config.yaml
norm_place: "pre"
positions: "rope"
init_std_o: 0.0
init_std_down: 0.0
optimizer: "adamw"
lr: 0.000592
beta1: 0.9
schedule: "wsd"
train_tokens: 381900000
MLP neurons of a small language model. Each row is named by its layer, matrix (gate and up: input weights) and neuron, and shows model dimensions 64-191. Each number is 50 + 15 x the weight over its row's rms, rounded and kept within 0 to 99. A neuron's up and down rows have the sign that makes its largest values positive.
After each neuron's rows, "fires on" lists the tokens most often at its 100 highest values on Wikipedia text that the model never trained on.

L3.gate113:32 46 42 81 17 49 57 53 60 38 58 48 44 35 34 70 59 77 47 50 45 45 13 52 49 34 48 21 62 41 58 52 42 62 59 56 62 64 12 36 70 40 69 28 55 43 80 47 29 93 40 60 39 42 47 40 75 50 53 69 51 28 51 48 33 31 02 17 46 46 43 38 63 51 30 37 38 38 41 56 31 37 64 46 45 31 64 70 17 62 41 59 49 63 64 42 67 37 69 28 34 52 62 90 54 51 17 60 36 44 35 46 54 37 52 58 60 41 28 45 29 61 42 47 55 46 49 37
L3.up113:51 56 32 46 76 70 70 40 74 49 66 84 57 36 34 43 45 67 54 35 19 32 76 64 37 40 53 69 29 66 28 55 59 65 71 23 53 38 52 52 54 44 55 66 32 24 84 81 10 47 45 65 42 49 49 34 40 21 68 32 29 39 42 48 62 53 48 45 52 39 58 50 39 54 63 69 51 50 32 69 43 37 57 52 47 58 76 48 26 49 32 52 37 53 63 74 37 48 27 38 48 47 69 53 46 35 57 64 23 51 41 68 52 46 70 39 80 52 75 48 81 65 57 66 58 45 13 47
fires on: " of", "–", " U", " national", " |"

L3.gate83:52 66 55 34 52 72 65 50 31 29 48 11 58 51 41 24 60 47 32 81 56 93 53 61 51 63 34 51 52 44 39 58 48 51 43 50 59 40 63 47 50 70 60 44 28 66 39 64 37 60 44 63 66 48 70 60 77 55 36 44 86 53 51 50 29 25 48 72 53 61 17 29 52 33 45 39 60 56 54 43 48 37 70 62 54 30 58 57 62 34 39 20 51 59 48 40 52 37 46 45 47 44 41 55 39 67 43 58 73 68 25 78 45 55 59 50 65 54 41 39 46 35 35 34 59 43 72 46
L3.up83:44 63 44 39 55 63 47 72 39 28 48 34 26 41 63 57 78 81 23 50 59 71 53 93 60 54 42 58 63 61 33 75 36 60 77 47 58 51 53 55 23 83 54 54 58 67 50 35 79 35 63 42 78 34 75 40 55 55 68 47 57 51 34 35 42 40 49 58 47 61 32 50 63 38 41 36 31 36 49 55 47 34 60 69 58 34 52 45 64 44 62 07 54 28 43 62 39 43 42 46 62 44 64 51 43 14 30 56 74 60 28 70 42 51 42 65 36 59 60 37 47 39 30 43 73 51 44 58
fires on: "as", "id", "in", "or", "is", "on"

L3.gate197:85 64 52 35 54 31 57 23 59 64 75 37 54 61 51 39 56 59 44 51 54 67 19 50 42 34 39 45 37 40 60 63 44 21 54 43 68 31 58 54 45 65 26 36 44 51 46 34 45 48 39 52 25 19 49 34 56 53 58 65 68 29 45 37 63 42 55 57 55 39 47 60 41 47 45 69 38 77 64 34 47 50 55 50 30 58 42 64 51 51 37 46 73 65 53 21 72 81 77 62 42 46 65 41 35 77 33 40 51 22 40 56 11 42 61 53 47 47 54 53 33 57 43 48 48 57 67 61
L3.up197:30 33 41 48 46 55 70 58 40 62 76 82 43 43 42 92 52 39 46 43 45 42 51 36 35 62 64 45 52 57 52 61 82 40 48 47 50 70 38 38 42 54 45 36 38 39 37 53 28 79 55 32 69 48 25 47 48 41 63 67 63 29 30 70 69 35 42 43 62 78 48 40 53 60 51 41 45 48 27 47 65 54 24 29 48 77 30 71 52 44 53 52 62 49 54 48 78 51 55 47 50 58 38 59 70 65 51 37 27 63 52 53 27 38 63 65 46 47 17 44 63 81 73 56 48 55 50 96
fires on: "1", ":", ")", "ie", ".\"", " More"

L3.gate245:44 69 66 31 18 56 83 43 26 54 29 44 60 53 60 32 43 39 37 34 39 66 54 63 41 99 19 49 44 40 39 61 34 36 53 56 49 46 72 67 53 64 39 33 47 61 30 60 60 75 30 47 79 37 38 33 76 35 40 48 74 25 23 64 49 67 28 28 64 46 48 51 71 31 45 69 58 59 44 36 41 57 40 43 72 52 32 18 38 75 30 45 35 61 48 57 50 36 63 59 80 54 59 50 25 51 37 38 56 52 50 64 30 33 25 60 53 71 45 35 63 44 74 59 36 81 51 62
L3.up245:57 48 86 79 33 53 40 26 73 60 65 28 73 36 55 43 70 60 47 39 60 61 99 52 31 74 50 43 55 57 33 52 66 58 53 38 63 42 71 60 84 02 61 44 40 50 43 39 80 66 71 62 73 74 40 67 66 38 25 43 55 32 41 70 50 50 28 34 44 47 45 24 74 35 62 78 33 51 43 57 59 62 43 55 55 68 56 58 34 36 39 69 55 21 57 37 66 52 56 41 62 44 68 48 65 60 48 41 37 34 57 68 43 64 43 26 66 34 37 67 34 52 34 65 48 47 36 71
fires on: " -", "—", " –", " —", ":", " "

L3.gate1023:51 52 68 70 52 63 50 64 32 64 49 57 53 42 49 62 32 52 29 51 42 67 53 68 42 39 65 29 57 41 53 90 30 35 69 79 38 81 42 64 57 51 63 31 32 23 37 42 71 41 41 68 64 37 51 46 70 44 48 53 66 34 60 65 51 09 32 63 55 53 54 21 66 52 47 62 58 33 32 58 85 34 61 37 53 27 60 67 34 68 54 31 55 35 54 72 47 59 63 38 43 31 36 41 34 57 40 46 49 25 21 25 23 85 56 14 41 58 56 42 27 60 29 61 58 62 32 44
L3.up1023:60 60 36 35 51 32 28 60 39 74 65 64 41 63 55 43 63 40 43 34 62 76 41 44 49 53 73 45 26 57 61 61 62 55 71 36 63 55 17 53 43 59 36 62 80 62 48 29 73 64 50 47 28 78 32 26 23 66 49 63 43 60 56 60 57 54 52 67 62 38 44 77 28 39 57 54 40 63 24 54 21 67 50 52 51 58 50 63 51 35 45 69 44 56 48 49 38 72 64 49 30 27 57 49 75 64 40 56 62 51 61 43 54 21 41 59 56 46 38 51 63 39 61 47 42 28 54 47
fires on: " (", " ", "==", " |", "==="

L3.gate885:54 53 44 39 33 50 21 37 60 40 78 47 55 36 42 59 52 54 71 42 43 66 50 62 31 48 60 48 51 17 63 59 30 39 40 35 62 49 57 32 48 71 59 24 37 63 52 57 55 49 44 57 42 49 59 69 74 30 54 46 47 22 46 67 43 44 34 40 43 39 59 39 54 44 30 64 56 61 75 48 39 51 41 39 58 31 61 39 56 34 32 32 57 76 50 55 41 76 46 66 73 59 76 38 45 49 49 31 19 56 30 75 44 55 62 37 47 76 37 48 45 35 48 31 52 16 44 61
L3.up885:43 49 47 36 39 47 30 49 71 34 59 53 51 54 50 53 39 60 74 61 51 73 53 56 42 47 59 47 51 28 53 51 41 51 39 15 51 48 51 35 18 57 45 29 65 52 43 44 49 48 59 63 32 51 58 69 72 50 54 50 47 25 41 70 62 56 49 45 49 45 66 49 46 32 35 70 80 41 66 60 28 44 40 30 59 42 46 40 60 40 38 24 58 73 56 60 41 76 42 41 59 50 83 64 35 46 49 31 35 53 32 67 63 46 58 50 30 79 29 44 43 22 42 22 52 23 50 41
fires on: " in", " by", " to", "-", " place", " Kazakhstan"

L3.gate14:27 28 40 38 47 36 75 52 59 51 49 20 39 36 42 70 45 64 40 50 67 50 44 84 47 50 36 42 41 60 39 78 40 43 52 58 36 22 55 21 17 26 33 72 51 33 47 76 49 49 54 41 25 40 73 40 61 43 70 71 58 43 66 48 47 39 23 53 55 49 46 24 36 65 59 38 50 49 60 53 53 33 50 38 40 38 69 32 40 56 45 54 29 36 47 45 64 56 46 58 76 32 62 36 68 43 54 54 41 15 34 60 36 54 48 30 41 57 31 57 69 58 28 67 41 49 41 55
L3.up14:75 52 41 57 51 33 42 50 16 65 62 63 44 47 50 48 63 62 39 76 90 38 43 35 50 50 43 43 63 61 33 36 46 52 61 50 46 44 50 28 53 35 23 50 20 51 65 39 54 23 77 39 49 56 48 39 71 37 58 69 52 44 31 47 70 55 67 48 55 31 44 47 33 58 18 36 45 32 77 47 58 38 62 48 69 37 44 42 69 42 62 48 27 67 56 54 38 38 57 43 32 46 63 39 43 42 65 60 45 29 81 52 20 37 49 59 46 56 56 58 71 45 79 70 45 58 60 51
fires on: " ", "===", "==", " =", " ===", "1"

L3.gate622:46 81 64 36 43 45 48 73 41 41 32 55 44 33 60 33 75 41 34 40 31 36 65 46 63 58 61 75 57 18 30 44 33 49 54 66 60 43 55 61 33 56 49 45 50 51 55 24 38 40 43 58 60 52 76 64 55 36 58 35 86 15 43 55 19 30 43 22 57 39 60 44 77 31 57 76 50 78 29 55 64 33 40 36 25 22 69 45 63 73 44 30 39 39 55 67 43 70 56 48 71 49 55 69 43 61 55 32 66 15 23 34 22 29 24 33 46 63 43 47 27 25 51 49 30 30 40 50
L3.up622:61 77 44 69 50 33 48 69 65 36 55 81 44 48 51 27 68 41 49 31 21 23 79 48 61 49 61 78 53 30 39 43 53 64 25 51 56 58 50 60 42 88 52 37 61 42 43 30 51 47 43 51 57 49 51 43 37 38 58 29 74 40 47 32 49 00 57 18 29 54 72 78 43 53 59 42 36 62 47 57 51 42 56 72 47 56 48 74 65 79 28 51 61 46 47 68 49 70 58 37 74 82 28 75 54 50 74 49 59 16 45 39 44 41 48 37 60 64 59 42 36 31 63 39 42 45 37 38
fires on: ";", "6", "am", "il", "8", " top"

L3.gate254:99 57 44 46 29 49 57 34 40 46 62 31 58 55 42 25 51 60 44 44 27 67 52 33 23 89 79 46 24 41 50 52 48 35 30 18 50 27 60 37 78 36 40 25 54 44 48 48 47 78 11 34 40 34 34 24 74 47 61 58 74 42 14 76 40 47 57 35 60 52 34 44 49 42 47 63 53 56 83 49 42 51 59 51 55 54 62 23 58 47 29 29 35 38 57 39 53 61 72 62 77 62 48 58 15 54 44 40 20 51 34 61 44 67 53 33 57 56 28 52 63 35 42 32 37 33 65 84
L3.up254:55 46 30 71 30 51 65 69 58 39 59 65 38 56 75 48 55 61 56 46 55 36 50 70 66 59 58 50 40 41 35 42 63 35 60 31 31 52 45 61 28 80 38 56 67 64 46 36 69 47 39 33 68 36 59 53 46 35 67 53 65 31 33 60 53 46 40 25 45 72 87 47 43 68 41 68 60 48 29 41 69 39 46 64 34 40 57 44 62 72 40 54 32 36 73 54 33 67 62 43 54 42 50 48 64 54 69 27 57 32 79 57 32 41 31 39 71 49 58 62 02 55 42 65 22 43 41 60
fires on: ";", ":"

L3.gate307:41 54 32 36 45 52 47 48 56 34 64 68 71 16 37 16 30 83 62 58 52 46 67 58 56 63 73 40 55 51 49 54 40 51 54 48 59 51 17 48 52 22 68 55 44 63 39 68 64 16 57 53 49 36 77 42 55 40 64 67 55 62 48 61 56 32 52 25 63 51 27 51 56 51 58 58 64 69 40 77 39 36 57 36 65 27 96 42 65 40 51 58 39 46 37 41 44 62 60 47 50 46 65 64 55 37 37 40 25 25 45 90 47 61 51 54 49 55 42 44 59 41 76 69 42 59 29 70
L3.up307:35 67 32 44 40 53 42 39 59 29 54 88 71 40 51 45 12 68 57 50 25 40 78 29 81 75 94 42 45 63 59 53 40 56 58 51 47 62 42 55 55 42 69 48 69 58 24 86 67 12 47 51 64 50 57 31 31 47 50 42 44 62 54 71 58 43 66 22 46 43 50 50 58 57 70 62 71 48 36 78 32 68 34 33 62 50 88 52 65 38 50 43 54 44 35 50 49 59 59 52 35 40 60 63 39 51 41 23 37 36 46 87 53 43 48 55 46 56 30 42 61 44 87 61 54 55 34 61
fires on: "–", "-", " U", "9", "′"

L3.gate288:51 32 50 64 38 61 36 55 59 71 51 31 71 34 33 34 61 49 13 41 56 63 31 72 47 60 55 49 41 31 36 58 49 14 29 61 56 39 69 59 54 65 64 33 45 74 37 63 50 73 36 29 50 46 50 63 49 76 50 50 61 44 63 54 57 45 62 71 54 59 57 58 52 43 44 78 69 26 70 53 15 28 59 48 46 47 75 67 64 34 62 54 33 21 66 62 54 57 53 45 63 68 56 46 50 54 68 36 46 45 55 66 26 97 63 83 38 53 30 46 53 33 80 50 50 52 65 54
L3.up288:60 65 47 52 44 16 65 42 44 27 72 40 63 75 43 57 39 62 54 51 30 68 47 42 37 52 44 74 34 54 62 46 36 59 58 47 42 60 46 71 78 36 47 42 52 36 26 54 69 48 46 27 33 44 64 54 41 67 69 30 47 50 46 58 44 64 50 33 33 58 54 48 42 43 68 81 55 21 57 46 51 48 41 49 35 75 52 37 44 57 75 60 61 93 47 41 46 50 29 61 58 70 25 57 49 73 58 35 22 56 66 54 50 39 81 39 38 53 33 53 37 36 63 63 48 67 59 45
fires on: "p", " P", " p", " d", " play", " F"

L3.gate439:61 93 53 58 49 12 79 38 53 32 55 48 55 50 62 53 49 57 25 57 54 56 42 61 60 62 38 67 71 58 50 83 59 50 57 11 61 59 59 36 57 58 24 29 49 33 76 61 55 37 73 58 23 51 50 13 61 63 52 56 46 55 21 54 57 50 39 16 31 56 46 50 71 68 37 50 46 55 54 42 55 47 58 72 40 55 64 75 60 15 52 44 60 67 38 15 83 34 55 65 65 70 53 57 29 64 56 30 16 73 30 49 38 37 39 49 44 38 16 46 60 46 49 48 13 56 48 59
L3.up439:32 54 41 66 84 56 60 44 50 58 43 41 35 54 63 78 27 16 44 73 71 66 71 55 68 47 86 31 41 66 45 30 33 48 62 53 74 43 82 66 65 43 49 51 35 39 49 35 29 32 71 51 59 51 51 57 37 84 10 48 66 45 21 77 40 41 52 57 74 70 48 53 60 53 35 72 50 52 49 58 48 44 32 57 56 38 54 58 66 63 58 41 44 57 87 58 58 54 58 67 39 63 46 44 68 47 35 26 49 57 51 46 45 58 60 45 45 87 86 72 22 57 26 53 50 48 72 47
fires on: "1", " band", "2"

L3.gate687:48 60 35 22 44 50 59 18 53 62 55 55 44 25 34 59 39 44 46 33 39 28 56 58 52 55 61 37 56 38 35 62 56 68 30 50 47 67 52 41 57 73 55 40 66 71 54 65 38 50 33 72 60 59 63 18 54 31 66 50 37 51 59 42 43 18 06 43 58 56 43 40 40 24 56 36 58 67 47 52 52 49 52 28 29 27 62 55 06 50 46 58 48 70 50 41 55 30 45 41 45 44 66 55 46 56 40 79 30 39 33 57 49 48 60 31 57 39 46 53 70 54 19 65 46 59 48 68
L3.up687:31 29 51 21 17 53 47 34 67 42 45 44 22 50 20 41 49 70 48 27 61 47 66 61 45 49 62 46 25 36 65 76 51 29 64 80 44 54 57 35 62 64 54 23 35 40 32 77 50 47 83 44 29 47 58 59 53 38 28 43 40 46 22 65 41 43 49 47 46 48 30 51 45 35 73 61 83 48 44 53 43 65 52 32 54 63 44 50 19 32 57 40 71 70 43 34 41 51 50 85 47 64 71 55 12 52 48 31 51 50 06 35 53 48 21 38 60 67 45 26 59 34 41 80 48 38 51 37
fires on: "-", " to", "ř", "in"

L3.gate565:61 41 44 22 32 42 25 23 52 71 66 55 55 46 42 43 74 77 24 29 61 40 58 67 27 74 66 40 50 58 43 63 21 48 60 36 52 47 41 33 72 76 39 57 23 49 85 68 70 38 68 76 23 56 55 45 50 39 55 69 52 59 29 35 71 49 75 68 48 45 68 54 37 35 41 37 58 73 55 46 26 69 70 44 57 30 64 37 41 41 59 33 49 33 53 55 27 53 57 51 52 33 34 74 48 48 52 56 63 39 51 28 32 52 23 48 45 55 32 39 81 53 63 55 41 40 54 35
L3.up565:70 55 47 46 32 52 47 30 50 39 11 30 73 47 27 31 42 48 40 45 33 44 30 52 40 73 55 43 46 59 42 42 20 44 44 47 52 38 64 53 70 70 48 21 47 56 60 58 60 52 65 66 50 51 51 00 72 64 52 50 42 58 83 59 59 47 74 48 47 41 53 48 40 45 45 65 45 13 26 29 32 56 36 71 41 58 14 52 41 39 60 60 64 70 44 54 45 58 64 60 62 52 37 52 35 61 40 74 53 46 63 32 58 57 71 12 38 44 24 59 63 45 58 78 46 63 34 34
fires on: " for", " ", " made", " Pld", " first"

L3.gate76:63 50 49 55 51 59 42 35 46 18 42 24 54 31 32 30 61 65 47 67 63 36 55 63 64 41 54 55 31 33 57 53 58 62 38 53 66 25 58 63 70 56 82 25 11 68 63 66 35 55 28 42 46 39 50 60 81 44 56 41 78 17 46 33 34 40 42 47 49 23 45 60 71 12 46 48 55 41 33 29 34 38 52 50 39 40 71 36 46 20 57 66 35 49 48 53 64 32 48 32 49 49 68 80 30 62 24 32 52 28 25 42 36 43 55 53 16 49 37 43 51 44 78 25 47 55 52 94
L3.up76:47 56 51 50 35 45 48 47 33 13 36 34 51 30 44 92 49 56 59 74 65 49 76 47 63 84 58 86 69 75 46 37 46 59 40 62 64 50 52 45 27 74 34 13 59 31 38 72 63 56 56 38 55 40 65 31 64 63 47 50 47 53 71 66 51 54 35 73 48 55 40 51 56 20 30 23 34 30 52 38 45 63 53 72 43 66 61 35 63 25 36 60 66 58 37 99 51 30 51 44 43 64 62 67 52 54 42 42 35 51 47 49 64 53 53 53 29 40 50 46 62 39 67 35 36 55 60 58
fires on: "–", " ", "1"

L3.gate954:55 53 41 62 48 37 51 49 36 58 61 47 76 34 00 54 54 40 50 52 62 40 53 61 66 45 32 79 55 51 44 85 66 51 59 35 55 22 72 24 49 27 49 22 28 66 32 63 56 10 48 47 19 21 53 27 71 19 87 70 69 41 33 61 57 18 54 47 36 57 41 42 60 29 39 71 63 45 49 54 13 38 49 54 72 42 62 50 46 48 55 45 34 65 42 34 29 27 48 54 51 66 53 51 59 82 44 48 48 34 33 36 30 46 46 62 17 56 35 43 82 46 72 46 46 50 56 53
L3.up954:37 42 29 44 29 39 68 31 72 50 50 40 85 31 24 33 41 64 70 58 66 25 27 67 66 32 51 52 60 48 41 54 50 54 29 36 66 44 52 48 77 58 45 65 41 38 35 75 44 52 41 53 24 32 49 57 40 31 28 48 45 42 65 64 55 47 26 34 49 61 40 30 47 51 59 60 66 31 75 38 31 48 60 60 41 24 48 55 62 36 45 47 57 63 46 64 48 59 44 38 64 59 32 55 49 36 65 56 45 53 31 59 58 41 58 60 64 68 43 62 59 50 50 59 55 54 52 33
fires on: "-", "E", " A", "s", " X"

L3.gate267:81 33 34 58 40 23 56 30 26 59 69 08 61 40 24 55 68 54 38 64 47 33 56 59 57 88 44 40 53 41 42 70 46 55 58 32 55 57 35 46 53 31 44 37 48 98 45 58 60 78 49 50 35 41 42 47 93 45 32 58 57 33 73 41 45 34 34 43 66 59 50 22 23 22 52 56 59 34 60 64 32 45 53 57 48 51 58 30 51 16 51 82 34 67 73 43 53 50 59 48 38 33 56 38 37 61 47 27 60 32 20 67 33 56 53 49 17 57 30 39 37 44 66 39 41 39 93 58
L3.up267:53 70 09 46 48 30 51 74 50 66 74 49 43 56 36 38 40 49 53 36 27 49 39 44 55 70 48 60 43 52 36 35 48 56 61 50 43 46 59 48 58 62 32 23 39 64 28 30 50 44 47 49 32 84 39 36 50 59 38 32 70 73 51 34 64 42 69 51 36 40 38 72 56 64 42 59 40 40 26 35 67 64 69 57 61 70 59 63 57 34 68 57 47 43 34 73 45 32 61 67 29 74 48 77 36 39 43 52 41 48 76 44 37 66 40 71 15 54 31 66 63 19 46 49 45 51 38 71
fires on: "1", "0", " ", "5", "6", "}"

L3.gate692:31 69 52 44 39 99 46 35 58 47 66 54 35 59 59 48 58 56 49 65 75 48 55 64 53 54 66 62 60 06 55 51 69 57 33 35 76 51 49 69 54 55 51 45 21 68 60 45 41 31 06 41 35 65 49 92 78 50 52 31 55 23 42 69 65 40 21 29 42 58 31 38 36 44 56 49 82 46 55 49 61 47 62 37 38 26 63 28 25 32 30 36 64 29 68 47 48 64 57 73 36 29 46 59 72 74 49 46 48 39 52 58 43 40 38 44 59 46 54 75 53 37 53 42 26 57 74 56
L3.up692:64 28 51 66 41 49 45 46 44 63 48 55 67 67 56 57 34 37 57 43 33 32 43 34 19 48 49 66 56 54 26 47 72 67 39 45 39 54 39 80 25 34 68 45 48 51 65 34 93 34 38 27 55 78 44 51 53 21 08 01 26 53 51 63 59 51 61 26 63 50 64 32 65 48 40 71 51 83 56 26 47 43 46 69 50 46 58 40 45 35 53 35 67 42 75 39 53 54 36 49 71 68 41 37 56 44 73 72 22 42 68 58 56 55 74 40 55 49 53 34 63 45 50 34 56 42 50 60
fires on: " and", " is", " or", " are", " were"

L3.gate673:66 48 47 46 14 35 64 41 57 52 47 46 50 43 39 13 71 46 30 18 36 46 60 59 41 41 68 64 59 35 32 53 57 49 57 70 45 44 32 59 26 54 76 55 54 74 35 53 60 47 42 57 41 63 89 43 48 62 39 47 59 26 51 52 51 52 53 46 61 46 53 65 80 24 37 53 67 42 48 40 44 66 51 52 68 52 66 56 61 32 57 47 31 52 59 44 43 57 68 49 40 07 52 43 55 55 24 46 56 43 30 49 38 63 28 48 11 59 54 62 67 20 32 31 48 87 83 43
L3.up673:56 51 78 48 32 62 41 59 53 47 12 65 54 61 52 44 21 46 59 59 37 37 52 61 43 43 66 56 45 34 67 34 53 66 62 42 42 64 38 43 64 44 65 41 53 38 50 24 53 51 53 49 47 86 49 62 52 45 36 65 37 40 55 23 69 40 50 72 45 56 47 52 50 26 47 84 42 72 19 58 53 88 46 55 75 39 45 47 38 48 51 71 69 68 69 47 49 38 55 59 50 41 27 46 41 57 44 71 53 57 31 53 59 35 55 59 63 56 39 71 47 58 17 02 69 60 38 47
fires on: " is", " than", " or", " still", " about", " just"

L3.gate154:77 76 54 72 51 27 75 59 48 23 44 33 65 57 55 53 71 68 23 58 40 75 37 59 69 77 60 45 44 54 56 78 61 54 60 32 64 51 50 36 33 42 38 20 33 47 50 80 43 58 45 24 25 52 64 26 76 38 43 56 53 44 23 60 38 34 23 57 35 71 42 68 51 59 55 40 26 76 64 52 57 51 63 76 47 52 45 44 47 27 28 52 29 66 56 42 69 38 45 56 68 69 40 47 41 31 25 64 20 27 35 37 35 60 65 56 30 60 31 45 55 48 80 32 41 23 66 62
L3.up154:64 65 37 40 30 56 76 70 19 68 56 43 43 49 49 05 54 54 28 83 33 72 32 60 36 45 71 53 38 66 52 39 66 40 49 67 82 43 74 39 56 59 52 71 31 60 52 40 33 67 61 50 48 23 56 56 31 58 49 58 45 54 28 44 42 30 59 43 42 71 38 42 20 67 72 47 53 66 57 58 57 36 57 38 54 29 41 58 47 53 44 51 23 72 49 70 69 46 59 36 50 42 60 63 51 55 43 63 42 32 30 57 42 50 68 58 56 71 32 35 67 34 67 62 60 47 80 58
fires on: " A", "us", "os", "ius", "an", "itions"

L3.gate831:48 83 37 48 46 52 38 71 66 48 77 65 65 51 60 38 58 19 34 39 71 61 46 33 36 50 50 73 62 72 50 53 99 77 61 58 61 63 70 65 36 41 54 77 39 42 64 28 52 44 46 42 64 63 44 45 35 33 66 26 53 37 46 48 66 35 60 51 50 59 43 53 64 48 44 37 78 53 46 67 49 28 58 36 27 33 54 45 46 46 60 44 31 35 35 59 69 51 54 37 36 48 41 61 43 72 41 46 44 26 60 59 40 51 30 62 63 58 74 51 45 48 33 34 19 44 30 48
L3.up831:56 56 17 31 56 37 58 51 38 83 63 65 31 32 54 60 27 48 31 42 18 47 27 47 42 59 67 75 51 43 55 60 55 34 45 51 40 48 32 70 40 48 36 68 50 42 37 63 52 48 40 66 49 93 64 45 58 45 29 32 24 54 31 72 91 58 72 51 58 52 53 50 41 31 48 16 55 81 59 30 54 18 61 64 24 27 66 37 52 34 52 55 75 61 41 43 35 17 70 58 24 29 38 56 65 67 49 41 65 37 44 54 36 39 31 40 54 75 49 39 39 64 79 18 40 54 53 35
fires on: " and", "s", " or", "'"

L3.gate537:43 32 49 55 26 35 31 33 39 40 54 52 42 46 44 40 40 53 41 64 49 65 64 60 49 43 58 56 38 23 29 63 40 55 65 64 72 58 64 39 31 53 57 71 50 65 42 56 29 50 28 83 26 52 58 55 55 64 56 46 81 43 43 49 71 30 35 55 63 61 37 47 54 38 47 46 38 91 65 47 45 22 43 42 48 26 70 51 59 53 39 20 42 43 56 80 55 64 80 40 46 42 81 24 42 38 65 59 58 35 44 50 43 56 47 68 03 69 40 51 55 52 36 28 45 51 70 60
L3.up537:59 40 77 53 26 39 31 33 39 44 40 49 50 49 49 39 45 55 54 77 39 52 41 39 59 37 54 67 58 26 32 70 39 52 52 45 54 58 64 51 23 53 36 71 57 53 35 41 37 38 36 70 16 60 42 42 54 63 70 71 55 26 49 49 54 21 34 69 64 48 46 43 58 34 36 60 34 73 57 51 53 07 47 39 57 22 50 62 46 53 49 13 34 58 48 63 52 47 65 46 44 32 84 24 20 34 64 45 52 40 45 35 55 49 50 57 21 74 41 47 63 56 44 48 50 39 58 47
fires on: "==", "===", " ===", "'", " not"

L3.gate114:54 70 52 42 60 25 73 61 50 48 77 44 56 33 35 33 79 69 38 57 45 24 64 37 55 43 48 58 68 40 50 66 75 51 43 55 79 42 38 57 55 51 66 43 51 73 46 56 55 48 42 60 58 37 68 33 49 32 38 48 37 31 18 39 48 45 49 41 36 43 62 36 41 27 38 35 42 57 54 63 53 53 52 38 49 40 57 70 53 39 40 39 57 54 69 44 70 49 50 50 58 70 56 65 35 44 41 63 07 32 33 25 31 53 42 78 46 58 63 43 50 38 70 30 39 85 40 56
L3.up114:45 67 74 64 60 31 51 28 44 35 48 76 40 67 59 22 46 54 72 70 44 30 65 48 70 54 47 51 62 36 26 66 52 67 52 33 44 55 33 55 67 40 69 34 21 38 21 40 48 22 75 59 41 64 60 34 56 57 39 32 35 40 30 71 63 34 58 51 57 56 39 48 50 44 46 50 48 64 55 63 58 52 42 35 61 32 53 72 50 46 38 43 55 56 42 42 49 47 54 71 43 66 42 67 48 52 36 51 36 37 35 54 46 59 52 65 54 67 60 43 55 66 28 38 35 46 39 37
fires on: "5", " Am", "2", "m", "im", " O"

L3.gate805:42 53 41 44 79 56 25 59 40 55 75 43 55 42 29 43 68 54 30 34 37 42 46 68 35 44 45 45 53 30 48 52 39 35 36 27 83 45 79 53 46 68 37 33 40 48 54 55 62 54 15 34 77 64 36 61 51 61 48 44 71 25 37 60 66 62 62 62 38 58 63 56 57 42 49 33 53 55 51 35 55 62 72 39 42 22 58 58 58 57 35 48 62 39 72 68 41 67 54 23 50 50 59 63 67 31 43 34 41 32 44 52 45 51 64 59 30 54 48 18 63 63 76 41 35 58 67 50
L3.up805:55 63 69 63 89 43 38 66 48 58 57 38 69 21 34 28 58 64 46 37 49 53 21 66 46 61 57 44 41 32 47 39 35 66 60 47 77 58 77 65 58 60 57 31 29 47 65 89 71 64 17 26 67 41 19 52 52 69 47 42 81 36 54 48 18 58 56 55 56 58 46 61 46 44 57 39 48 46 49 34 65 48 41 31 43 26 49 59 47 54 68 50 40 53 75 45 59 65 59 59 38 71 39 48 68 28 40 57 39 51 33 54 38 51 56 71 31 24 69 44 69 69 85 70 55 71 66 43
fires on: "p", "P", "up", " P", "op", "ip"

L3.gate930:54 72 35 25 66 70 41 59 44 70 35 58 41 56 44 52 78 62 39 31 89 44 40 52 50 39 75 36 56 40 45 46 51 69 65 30 70 47 56 29 60 35 66 70 35 41 76 60 74 31 32 30 35 43 59 43 57 38 63 59 43 29 61 58 52 52 28 49 55 35 44 56 19 36 43 64 72 52 69 68 49 23 49 51 79 45 54 32 65 41 35 46 47 36 65 99 42 50 62 29 31 27 63 40 77 56 30 50 19 45 55 48 32 37 51 55 70 58 61 46 78 62 35 47 32 28 60 74
L3.up930:45 51 60 31 50 60 68 79 38 62 43 72 50 34 30 28 75 78 26 44 58 43 43 47 42 40 51 52 79 55 42 46 48 43 54 59 38 65 68 31 84 51 61 57 44 25 24 22 64 11 37 34 56 80 53 35 51 51 41 37 46 35 77 53 47 44 33 47 45 26 63 46 47 61 83 44 35 55 52 50 23 36 53 32 70 39 60 39 69 40 47 58 39 14 41 69 52 64 56 43 32 34 44 52 66 47 36 47 65 34 73 45 44 35 19 36 55 43 63 38 78 61 19 51 26 54 43 30
fires on: " =", " ===", " A", " for", " found", " a"